{
  "n_layer": 11,
  "d_model": 384,
  "head_dim": 128,
  "vocab_size": 8192,
  "extras": ["capped logits"],
  "lr": 0.00142
}
MLP neurons of a small language model. Each row is named by its layer, matrix (up: input weights; down: output weights) and neuron, and shows model dimensions 112-367. Each number is 500 + 25 x the weight over its row's rms, rounded and kept within 0 to 999. Numbers have three digits each.
After each neuron's rows, "fires in" lists the words (lower case) most often at its 100 highest values on Wikipedia text that the model never trained on; "fires before" lists the tokens most often just after its 100 highest values on Wikipedia text that the model never trained on.

L4.up1061:466508510494483470522505484506484531521520514538449478475510513506476479555505474497505494493498466469513535526463474513473496517541482503474497501520494524529482511488461499470494460457499499503565504499482492483503496527514514538512525537507526478509478477486473493478485474474490523494505492509470557470506501534498485482542481514498523521510509497530500469494496489503486458554500456534549523525459523481502521530488454481508498480493458475536480525451514486571497492501521470533501500467520528472486528479473549481477499486456470463497443476502526489463494466504475486495475508497513443493527455521492490460524500513536540489540546512516514516521527487499487507523468456452506479460473512534517528504478504521471472490548498459477508472513523499520510528515530506
L4.down1061:512498516472519464501495552508547531516473491482498554509496489534548486507487502553497484536509519549495491459480566520504517487469519528547497488482509476461489493509547499517515519536511508475434482522493515528510495430505477459486467463525531514500540536517531482515518475549498465518520511520490486541483482492493497491466499508520463489501488511488488499460504500502527524430479487501479464502509482514499496517463517554495515539510503519455499509505527493471492532490486539495530527532535502531514525520519479533523517511501506496499549527476488517513484488500563526514535465480526534517520508489501515548514496487523469517467450470445492490514469492458542477557515525527494489549505469493474504492518484465508530490501511489533493513480463517469525480444496478
fires in: "january", "march", "september", "august", "may", "december"
fires before: " "

L2.up781:508487491476486453491513484527473478504532556529484491487533515501522474515540536535461576502533545477502470473475544476522513513496504485515521503499503479483496493492515495478527518536520495478473488468509492488510527501508494527458511543534489470499497510507479466502555515523519479479500530471521472524567515523565476506545499526505518490526514481520502525490531483515497524482460519481511488506488485509489549463504537482504524515474524520474486481505495527510499453519511483485474539492504545506526522513447475533459480465541495505491516503480492469518502510473527489554459460460477477512519499456499512488543484514485522485529525467481484549456526505484501477508491473494479502464457519462454517528445515505453460492517469510508504488485508508450559493520487489
L2.down781:471508517480529532487525473536499509476481526488508488499529473487462494533549475480500506472503453501518536538512483525524497476501446471454475485536475507491515472499507491541510505469517526493514485499515509533499523493507477507521455486504519526522541522520486497480460508501498497524527496536506538494469479488446516509501462488492498484515488510491495476517470523486512493509529524549449549538534487502508478488493485508512521510490456429499491531523515465446495482534493512491510504502495461501504461499524523483531533504534485468492494486514555501499488521561500537509521532475530508444484467533484548491533469504479481560495503507536502471523466521523512548503463505521495493493487476489512459498531486512505533521487517507528549527555494461522485497487517471
fires in: "0", "8", "6", "5", "3", "7"
fires before: " (", ")", " |", "7", "%", "5"

L8.up618:506433500505500483510532490519554499446507533498491485495501486495526487501482491481474505487516507486469483516457526501493494473503480552462479460492489510473525501508503425517453482492490538471489555507481478511506491491527533512495544519531456551490469513494472507523497477494499510485530490462484470472502465526519543472501496488498539481570520549504529499509477484482498454515520525472527492475456461492510506533507479512483520518450495548486478501506460497467475506486494492500492509465479528491464423465496507470503484505521534510489465501463500529495518522520539507513522526506518505504503483489529483553480519498513454501478516492541512489517458490492530480513514495517491489476502522517468514499484474478526502508498485532524520489500478478535496504466528539
L8.down618:532504492560473541516503490563515491391492507484439483476499451493514471486490492560521483495467489468502462538514544512537485499522505496494496504551514494466500481511524489466486492478472524524451486517481489496515470471502533502479422536498513503485519471471453503542513507467533478493497501485552505477498499532468491500486493494518540532523520495517499537484533503571546496485523526477468490486529532499499485553535519505467488484531520491502487481479509511455522516468473526498501554499516530527475472529535514486515489477461490493493475474476512498441532534536503493524492492515520496498491473437531505493499521526455538465492494539498479495505494468503498493482522501505502520502464514509476544511493552524492557492472476484482517505487479524498501497525450549
fires in: "a", "4", "9", "8", "6", "11"
fires before: " |", ";"

L4.up299:543502500509509508544482537510495511523505508494498488502469476540546479479515486527496494511521558483518500488481502507473493471509513485473488478497465463536516470469513521474489439521516548479506467491540510464490469492508488491485487499497479494473545487552484524525494492475489497520517501543471516472496488468483495521537456475479508485463463531482516521509477499518494471478533520510473479521490525520479501521502504509509476504486485447544504522485515496557509496507516488473516458505516531526512503475492510503460430480508534465504501516511522495529524506451481479478529496493516497531524460513471509493510464456525501491464509507524486496520483483525486484482503505479539501501478515534491496465507439510503497505580498494508458516515444533505480501528475475
L4.down299:473507481475491496486531491494491513469512497485593543503511550479476502547489504501492444463500461511484490508526504521506480540509487487474521524508486540468490524497511515503512518504491471499477542484490489512495513510474559466522492518518499533480533498449506491482484486503513535510517507465533476492525533500502439526470501514485523488548551536506512498487455486525565482543482481525471539472503452513511555506532498511484525490500473525446515497501506493534474524465512541508485454487516482467505511505465505528531525467460477504497499448487519524496527497498554508511497479551510451500506503513527507487497529531430479509528499470475537504481489525500509498475468510527497501522465486466493520503454516492494537504525545484472536450526541515494503468516470489
fires in: "4", "3", "37", "6", "46"
fires before: " |", "7", ")", "2", "6", "5"

L2.up483:507467502527515515542500508509518521534503519515490494491453499479501504513518505516462496494505533500525488513506525514460489447527516490541527525499497468482500501514534478463562524514509568489468468471500493522481492545484513510448461487476534494479503510434509420511513554474507513523477496488477459488509490502514503455501485473480460535470544519498500535531463482447501534495517551480511447503545468526474492507498489501475493512508502496485473457507532508512487541510474515478488483497538490496554522521485494482507525463496490499495503495527505487497526548475462549506539454474489520559526499524467522518455478527472493476497547503519481495458490474493491487499520569494492475526539489507444514491446476499521447569537535495533462513454513465537455491502499477
L2.down483:516516475489443495501515487557525498496508464480486500504526460482515495467486496488499501525493456495461519492520506544546508491461501526503473507446488531496529528499484540507447469494515483531484545521478527480539487472482472479532546521502490485494488481519480537517503516482518465505545525480550514514524515492514492495513492552534516517523484497500465483461492486487501487501466479486501550495435501482514476531483532478516528479501519502523530463498494488529500475534523468503519531506479549537466473467494520494520478566516511500542526479482493496552499436504514490478456492503506513478468489476502463481498543499502491518520459483481537479508494496523485534490482460465498467471455508477536505511509512464466523452500479503514522516544449500483500514508484536
fires in: "2024", "2022", "2004", "2015", "2012", "2014"
fires before: " |", ".", ",", ":", ";"

L2.up840:523527511470456476477502491514524507516476481506488486471500541487487491509477433527521522530478472509509442520525471538487463514508515475535514482500512487525505441514480469510489493497466473501501523493472509537499467506535495491488510497484508516485506495476484532482496514493480550534521526497510507479474497491503510565490506494496489522491513483516472490501472509499473521521489504556487507475459488486527510478493483434489444534521443526515521488484493503490468478534513500536517526525508453537507483502490509458501472490488506529521490520518473531490515544485477506526491464516540465476536536458510479466477482520551436487469528526476483530526507498510527508505465468503496497488513463529468449516477535495498525490474485501479493480524477471553538493484500503
L2.down840:498510522526528490522490527499487492550519507525531485521523498508531498503487574481503503505501494536483516498450521472511507502461532554497519483499496566475478536481515521520512485487533542521528492510534484484520507528496508520581486503482509489475524494516528534511503473512544455475497501488519489514532518526481506480506478515512467494536515480513500470496498466479493456493500455475533491517542539541501475480463523521510531484487526515490484494493532477542539548485512506452540495472533513488518531508501466537504566485550477470481483467523520471527509440496474501489507540486477493516470513501516529519499517526480569508485540490518521475506510481486533493508510507520492475520501492514512504485518472495467508543498497468533518525454510524502463494543502506
fires in: "december", "march", "october", "june"
fires before: " ", ",", " of", "9", "0"

L2.up478:518494492498491540463519509491516465531526511478475469507476477551513555491490542525496462534541486472481473484487496470486470515515510469464454495477464506477513501517481506521530486464486440487499552506508556532530552504495499489526516491520503466503476520490501503476474526519498500522483471454505502485524488484509482534492500492520507492483491506481522495501464462491447553501486466460496517503504520492513491452494507515546507461482500476529454494457537526490481506489460465484512480480527542467456480476520505500463468510525527490498441452493547495517491503509502502538471494554477533522500478515521541532483513516515472470491517548478554505507509483483497520535481493514517513524521496436544512530524492530538541481506528487499486524545498495547514442533518514
L2.down478:486496489470495513506520493478511493479486519518518508494508518452488470495542467503511515455465511506485523510453508510528538510484503523512500510511495489477504501488513488510487530526544510504491467490491484475518534490493500527487474481508481494506491487500497514568485463528548510505565499555544526468500495503503489450477528553464497498545550457506505507457552513568529465496519526524508471507500466540503466487471498469465492479494513506452513466520477474483498519482504519551510480523477505527522493515494474513528509491521500492531531517515470535437508480467528453474525471461478435532507500451510460472482539479516520511487514470514464470496469525493548509489494531479518470509467487484471520503493513444447503564502497445456500538501493515455495546476498504
fires in: "november", "september", "may", "august", "candidate", "february"
fires before: " ", " |"

L8.up415:540472510482478482494547492513476431451522489474474510512482501526492532478502511495545501469507529509475460490519470497496470500498493497509445540446498503451520485496519476441470510484450501488463491523468502528546480539441479481497479499512462464515477479538530543517495520479513511526506493522520517507509488498494492496492537492510506518491486485476537498500488495490463492481499514497474500470504510500489456508511503522516579507555510553534470511496483480490487501480529498510502477472496508442509486500498499500466537500520483474493501571472491514540539460499452479432534513515483518553528443496482535519507533544525512528515492471534502542490495481531510496509477520516525483546460505485514492528529505480515523476495510451511476509515502509542473489493501481
L8.down415:498538471461521535519472498531478508455482536474493511488523559491481489475510482478527537506534524489497483537508511499489481526505498483474481506477490472505501495507529492509498510469531537453471462522465494514469477524458537448528508507469524525448455525450554529489506507461490482524471546466496560515490493504505462488510506500519514490523514473495517478493513408511504475510485519493506504517494490482498519507499497529472479526485514465535466515507464476492528479510507542493491460463483487540523472474520494522526495480548583479455494475502498507508490473516475492509521521460450495498502485485499517498518534547483479503499488495528508520466538487464490544540474486511513510482525494559479457516518484500503490470524489489495503508490518463517500516496501516
fires in: "fürstenwalde", "october", "august", "december", "may", "grenadier"
fires before: " ", "w", "s", ".", "adi", "en"